MLP neurons of a small language model. Each row is named by its layer, matrix (down: output weights) and neuron, and shows model dimensions 298-447. Each number is 500 + 40 x the weight over its row's rms, rounded and kept within 0 to 999. Numbers have three digits each. A neuron's up and down rows have the sign that makes its largest values positive.
A block is one neuron, or neurons of one layer that tend to fire together. After each block is what it responds to, as a language model described it from the Wikipedia text at the highest values.

L2.down76:499518506477498502504479478489489524481487462531505536515506528526549547404527409497487371526422532531490472443483517469509469513542489453511511435506489448522522500500509526511510400475524503535457549387509581506541406599552448472487441472553500480554508507509547491551464456468494541430533523464518514569422522473516507568478461511470476438440520467434517481418470511460521518465542568519466520525466525479468452541456504491502547538466521479541476
L2.down130:527445476448471497521488494458510515525440499393529531435528451480599531451482512430437542505557556456504468436507591508430480444472486514463471462501456497412519526510473499466537537507465491543477545483549445490505536576473517531535472437479525552476488526525565446508516458497528457444496527523522586531465488515504528469646460518445479530477473493501487515450559529506466532516494547622481463499448549503513478553518448484479497487520523469525525
L2.down213:450524553604530527544472530461443481498540535498502536523470517469612528473499515500452501423465518545500486421431573497483502466542486476574496483492485501484481550465500492482471482479498519488540543486514406528542439512493494511488460536576586458501475542528478480487463424487494557493466457466521531546565465613539454559567565550518508518424647540487533520483576482434550494450548546511458479504597540488517528501461466510422521486499476529478427
L2.down244:556493578453550523547558483575506480592526494499529520449520487520497467476470472501487523511451554504469561389516490533475483516469426468509479473485484520481565472526539484534490519455561541508536490407492579501432533516523469467491471476471514555491487502492519497502545441493442535544453534492581488528420607517495490537561470518481469487411531532521452461452573479473482547490479512512515540505515469418498511514541437460450583508517553478546522
L2.down267:490519497499478506500417451514476472514465482502502468514509461465489496483536514520463449461496477588483451410533537509517542517493483526397506570476554510516514504460485467574501454472458442503628548426493610475473511533550465571490504521513496517508578546520579487509443458562499539517525549512505509461525551464467520592534511442493446503542524506439491483484491575444466499566443529525533535432497503521453484525508477504397471469513519552509511
L2.down296:514563494511467465493501502526497516469492506472507470543492479546528585520504483542398496553505534460429511468519519463520497554480565529466471526536532557493497484562465449488570466496532458552467598441491491547468418627590530557524451527512452500474513528488530466510485521511461560504448542439523549409449526547519494527429549511519481475520529499542602481517480534514541483534544478512502503520476571509457532472456467470438555485546490491476566
L2.down592:522504534479537504495464519490589514502484473491407515531493533478534505558439482489479484492586441494502440512552558527509533544512492515542556520528518445508458465466548426481542538485493481506500542495482488547375544486563472496483479448524465459490560534487523454478492458527541553505458499513590542494467481467538529522470525509513585492526534519540475470495466532503493503491472547516530461519533597480499499542504464543474596445438453487471477
L2.down712:513609496541528469518511546489553497555525506452472576468519495440514481522545463562506517537494475550556446482482460511466462481519611455495461529475539451542553473488473543470466480486503580489492482485524500559458464547527457501498574528507525507538460496502477527463507469495538478548531562498541413497547502478474539643514586570449509491469467457513595521476462507512525533475489554505501466613469437598527551492484503491491541516551571488459481
Responds to: Hyphens joining a prefix or first element to the next word, strongest after post, pre (post-war, pre-theology), also Arabic al- names and compounds.

L3.down106:441461549496567505451487417487503459461455507552509544479465546465451533449538481480434517508501501462518560408461459473529548515531518540477582457501510519525415523476440558536498480546537496467469513512542505521539463541518505508452543545584460570523475511494483541492439487503583526492478473476503474483521490442479505475473514470541498472479469509466505530446498489490475515461529504505496511476496534479508462529486492493397472471517507548480506
Responds to: Starts of personal names (often given-name fragments like Cristian, Tom, Andre) in lists, tables and bios, plus "born" opening biography facts.

L8.down153:477559490461561504405517539486518464503600474543533455475496475428503472511573497489530518510514408553519477502461557495511513530473486509508471470457500540519503522461419570480530517454454537487540379506574529526533497452497455483528512532567520536494544560433465515506485438535512481490523482505469486559416456441453491555455450436531401488473507547506568523396419507572518474457441498501467547490485500490507516462549505471555436490492500446496429
L8.down293:441465509511461475484521495534470486490524515511466582473559503486544545508506480485586461496487498522504482525486489496466498479405500538509498487453524573451527456490527466437479503484449499485519429482513517441496495560535565499556472479539512466486529539549493497446474542586497431503517569458470471527484489520535550509480498455477405502360470470516489461489449523396480492481507555516550481499472458507531496462508475471424584437492522473515569
L8.down438:468549524511502534604476500485541442432492517496450488527469564532537525460428538507510537483521528481413526458543459493460509472486506522498455551486470479507556556521440535497484579489481486399434493474487521456480507503510526487533524470498468495556477499571420547498456490510479505520492466506516456487467419538507514506476491454498512555526437482494526523494448475513569503494561502444467485484489529450466483493504543482485474507515447517459466
L8.down554:571463540534441527526440450490454450468484501438498492569469458495519500462522501479505440532503467532531537332477487524514458486507471529538512457483427538531507517550407502437519548438473438531471547500505589517519494513504587517548444543517509491573506566513469481507433534487522520522406503483445467473509491529451474564498480525492490513511608459527557500474487513537522481497450561558469528563517542501534474516458471497517513489505550443565524
L8.down580:422506495480513484503536441503525493500513532484481481481496528475478618492493487457513521553488503463543525486442518498519532500505514508505466477584518545399500532494451459497561472433517504535494562467482513498534472428520486482611474544476448487460513485507490512404516559488502460486596499498547533507530541441495521507478460569531476473477522484539492501470462423502523512526477533448440507454443517594520550422474539528448491394497496490396519
L8.down696:555515478511536419499520471500536541561486561522482436477457519444479558493543461455527466502505513562464496530494529514539454531444489507476546396471443521460460461499489488514468455502496531506457522498493452545498470516498516502498503502468480523475514432486460499497512540507511429552557541477548574565510512505462462498500505487443453556479569554438536491471529456488507478481436556558512486578531505463512572483461536418504538448485432459579473
L8.down778:487451482517490421518480490582554454506501565528550472526577454482487473530483448536509449495452575490475499429468484428445550475523505444476502457469471555501484530530480462373533497592520546571450441517528440460510594518496567549524526459575480495498504540497551514506550591528491633512491553532494422496538445452531524479570460507501457468500443477408517538467497468477554411527554461470478498489479434498506499538495534525394520539503497511504595
L8.down799:458478510530504449493449519470597532507506552573607489539493444482460503481519516465467426453581561538511552424510444523466418489464532500489502499531465517440552513523473476517485531502502506525486508479520484505526480465513517432408459504500495514567612514542503426509502498502493531492450532515524482500558490466523533479557515478503437552470481531511525554568500553548446512558522459483506511489464590491485439535454491527494473460549394526520505
Responds to: Mostly the hyphen right after Al/al in Arabic names of clubs and groups (Al-Rayyan, Al-Nassr, Nour al-Din); weaker on mid-word pieces of foreign names and table fragments.

L3.down544:531514595476513494490481490547545435520506517470494582516414542539511532453455497450514500533448493531481475400495543514517497529469525500498481528491499497519490518471422432472501454475471484455531605463527525477554543457534477541485495489544486490631492511483418603487523437487453532437510526484513543460535453431511498569473450432460450486524539502478478524428478551455415527507459522452461542489511575518496553454468435519469465499544542508473511
Responds to: Hyphens joining compound words and names, especially after Al/al or prefixes, e.g. All-Star, Al-Hilal, hard-fought, Mid-Cities; occasionally the space between words.

L2.down17:482447507542589547540473523557464538558501517479488502511507570488524516493539492510464510488465406531461518528437504577442505453544491489469510501504580574473480504466491515487449484482568440541566423463512461506533543543464477534363500512508539526519506516527538522546447510539564463492516551468511523484452549509457489473550494491459544511455482498514509476573540466546503488519527473566491537470509572523479524511438543420520499500545437517526537
L2.down71:467525503488506512499501530511485463587528518531490432473489491488449530517468519478553511487482416436497489579499506470497552468478529506481555564596465447490543549563547470556502540513501530455498479528527455557467483474490503534432453540464475425526438518536466593530535487493417521510523413484491527533504476501464516594429506486475520509439461517458385463516589526490539451494461476486537470398554439521515490491454532474460537458504490595477480
L2.down216:513550520451491595466500508569540447478477444530493462474531486414482477534511503478489531514465507399532462470461500518563486589559519534514497495444487462516445460438556493547469456504514485540495584480525496499492550557445528492472450467467459539497463475472510480523495534511452525514596523493527497524434462528537504539500553575496519485427536541474505496478413511448476501540491522518496481451516522549493519554474396412502581444453444458507556
L2.down274:525412442534481510582525529511488510519497497483519470516439481419508462504567494516492520483480421469427467511499474488503457436506422477491431500562538547501539473489484522501485463471576446539555515471512555456474475558465505510538445538543434522481484554546542461485500467520507514487410534498513529533468491466468465416491458477443472494480484554502558479518530525513457525486500481508510450449538573525574552516480456506545472500486482530531515
L2.down591:484589460482507551469485485526454596464550448439556466422501495544479414495518524548451528476406516529508530495564450430516473561496524466539515548566450595534494449491479501550495513481463520465527462449434483474526502544446536501462546573531501499467523469529467521510485608489504523651456509525527557519540508456503542496481581529438592546535458533512454524478448476428477502499457469487492526598546611516539438498489480537412499500535458561584461
L2.down662:520510527518451507502428538512533517520514490440433532485492528469519511441521504462416540509461510503430605463493550501442551496510443549464506490504450489527424546519621594510506413491529515497475525576534591496544485486528495441517438471517509406487491499488544440572448479527446525498519599490457452558489549532491549526488542494497569494464528507502553521498556507476510551510562590498453503532463590454559434552502407542461504484508543405490533
L2.down678:530495507478515499405536507555414491475549501445539463457502452500466514569501493513502460484539487541485522509558536472585498463507517498591527521537541539515559501563548508481561488579493503536521456503525521479564516542495527527426482501373574465527485534509516460452478532490476493520485558476502465506483484525416497390574538491550498453464445473495505404516516554478499523532507482494553450527478515560506487470483424455511453488517492436578498
L2.down680:497535500380472537509491576511485497477504479446536477523468446495512544493607481551472547483485457530513539457553516466455539445490506494481550554507537492463570525454469506442496483517510522536441476515569459473573536478467487579482514466486493574523574514443507525452506535537516466520504515439505481519429493437447502460530533550434431519511455455564464575520470546539452508528489515485516481552484531536470487513470543532440518485498464499517486
Responds to: Mostly "born" in biography openings (was born in, (born 1989), Soviet-born), plus day numbers in dates like "January 9," and "and" ending comma lists.

L8.down107:484450527389534570502533491501551513520455511490463487464533532491468507527470455487583510537459541446453522485543606495538522476536488537479538543521538515408617471475539411492528507534493546547425459520487422558473471521573503486539480422517466472510568480452513507600543465482520471491514461544435512463522477497447499477461490481521490510464548554519525535518489455484557519516478502542429539467481452558562557493484463501473527473520487471470486
L8.down109:481464559478485442476557455506449437478467494550519498549479466504525487573509515467522490517530482464468530485469417490478535445474494480486479527518509462469517424468549441545462554430429507499465498518468521542489479521530519522460499562509476501477524494474575485487556537517436518501499489500469516524491545442449488491493444546495448497520552463461475543464467595505494514502507508483507459450454573479471478517569471551497535525468518472553457
L8.down120:533526503468560530448478470483452489451482487514503534480561519443600525486493508531461495492462495454489516504482534465567474422474511535511558593484463498458432464476638527498573471628440488490511482469533452451538491530451423536519527488569566531488554474454534452550555488502550496515405543487457464492456484474472526492509575545484504466472493543490432522493536496537497494490557505448538504519504552521561519517411525533516556525537507496481531
L8.down143:495459540523506468519446439500475535469487540530500467401420470491486479454493550476465536501501520495415431423516479484490473548524534510469505524429462516501494452486496493441561514478475442501513465482502551468552606454492446506506441500445508481553476449556558480539455542575617509542493514526473505491478479479538516526490483477527460512526514443538495487466501512552522488491489490452480540498542498420547477500545470497528498519512522541488517
L8.down236:476540467444558458484504551495491529417508502502441516493577472443490514513515496525496562573489522484489504420479466502508446424514516510508536468493508496549441501504502544546478518475571495516488420481505486489447509505509432444500513438531427466477531433491479535532504479434505442532494543436443498469554479510456495521521499525450507514576545603475517536482443567497499511466514531496513573540508583558530530528479476465530512502511494521452427
L8.down655:530490558584527480494527429500518429423455530552548450549439475436466512489548489516427499526566488491507507565493433523546484482455480456427514550491509526487512506481485524469441548487526489415492478545488482500587534499567575477546522442509531501478510543531444439523535512429409481486497461504483524447424500528533501544472570503493506503462529529576561504593522465568479492464511536489482527391485517472476506534468487523529532521582479549534506
L8.down679:439497547426536537483504442493522456473474488437435445535506487512490454437450513467441510444504489563504458438523435517509457496475502542502512595593400470482542515515525452481470515547417504501510592433437452435517509569499470422545504483534514425507471503511470522513419552539560528444478516530452511491534480503496504500438508473474472494450487485434498473513531455475437572458404501472416444508509429474450476464505515469542497507499529506499486
L8.down822:464537519543548492513446488501509437482520517553519501480463474457501527488507576415463538546465502529475510501492471475534487562509500516488523497469505554513516527499516546505489499554491462485513574548558470533537486502499472510437523472435451437497466522447607579517494502520549448532494513420497430453516475422467431495499552480458501495516494499536513541412453415499541486502442506587457448546544665453440567510490516495557542511521498522437437
Responds to: Words that come right before a date or year in biographical and historical prose, mainly in or on after launched, founded or opened, and born in lead parentheses.

L2.down65:491491492495526466472485494515552533481504510530515493514457468500551447564461558488537485569483450493442434487491445540516512564631519558571432477487575475501509514550420482451472474584472463475524530501488536494554503526490499525479541501566444511541536529519464506509482503429586519540452501529507512529562448591548541479581526459542389478533483515520549509472578459503501511524466526479608561408499358440480515507486538431530470500558493471476487
L2.down164:518532463520508531465490519484515541570480507449480555492494483472475521516566492529482549479538564524441493488491496498507536497476466427473500495551485490442517478504511463509449497514480436519439463554495484476406521575512526448523513523483441484451527515503622433536477509489555431566601477523453524496495502553584477519502537454556489601394510531461490500425476507539558494489588558490520472506533400439514493467525466481553515523457534528453496
L2.down281:476527512452489504534522510485565471534510467533504529510521438451572469504545504473494498429465525502470423518485581616556481538422403525509479471517484500513498502436486480543469519504458524507487505501477445500454502470539506483477603487513478510456560446604442527582481520527491533501526450494495514552495511480428545483521507452515437480550508489560485440445539543460479419526491572416570489470484553512551540513509479538518453485529465497477533
L2.down381:524476511501520446375480505519552477603500470513570547547517479512521496487594514470495491453482536504557529531550446485452498537430532502531559440496481512482499474535477471475437556425469524541560469510538506479564503502513525491473487559496381488534601524541494464524474508422427503518521424461471478503530499574581523473502538493516489576489567441479386575523476465462487496564438552545488500481464475505483492489511450487446496463525528509462475
L2.down519:533508538467489538442505498488509499471468529473493433498522496462537582522507539483516469525489410484472503462489480492463480541501530497531513535473485588497544535512561514493503458508434497492498530489503446511502544475576443483486546483540520470471536506535481584517543530545473510550495467496504557483542539414497508476489498512475466440466491525494538546508549503504435499511540482431434436559539391531568533533511487523490496431551551616507562
L2.down525:511493451475542429544505471478512439506466459506536498530446470580508487574485515444477490495468423496469531593472501515390439484455526498464517487484484547473512556448548499492498509493465519492536432487491540543525454506522472525471582548548498493488541515500475563476452535511388540596522524563505491425466531550475502515515505511500470451515543593528497519531452438508442513513480547422416540481476416515543526457400474576498531532577501527503519
L2.down529:549501544524541480488492470436452508547527467473404507508517516503406456573480613487479512513519539522480499432516574499527427480447548537483446471580422556490455522468505533469464528462500506456432446491434539519513529549461545441543521482530482539500506542482474486559484444426512510492510470488401464540403567517501486487504439507536453536425491482536505515501474488458448471528516494481558552550468420483486502490538416505507496533524449507486518
L2.down757:505483530492493508458523589468513522506476521472433552451541526541507488407502517489533536470458416493482570484504578524416488494482526575466493524452499565497539552534494506521539431554555493543461531532572529449542488521486398455514485513545508467405478500536514492521450501496486512486506588500512527432465539470494486566457574447473434457523462534535526470520439483512501525551538504387521585481523389567549510493526473479493500481537472501450483
Responds to: Nouns naming a person by job or family tie, often after a, his or her, such as businessman, producer, wife; also government.

L3.down880:475435532468514500456504605482502498519515541521530481540495460472555491512512501554544554484485432436509521530516528577450468461435520569547526497466535534482581535518540476476483463524518511534429495551499467421524498523517425425489583588588471447438505518535501522549507532518474511496524559588513467433487516394490541540477608510437408489511478489510512485495503472499460517542458483410515514566546414567516548569560502518469473514589483609471550
Responds to: Nouns or agent suffixes naming a person's occupation, office or role, often right before a name, such as writer, trumpeter, Minister.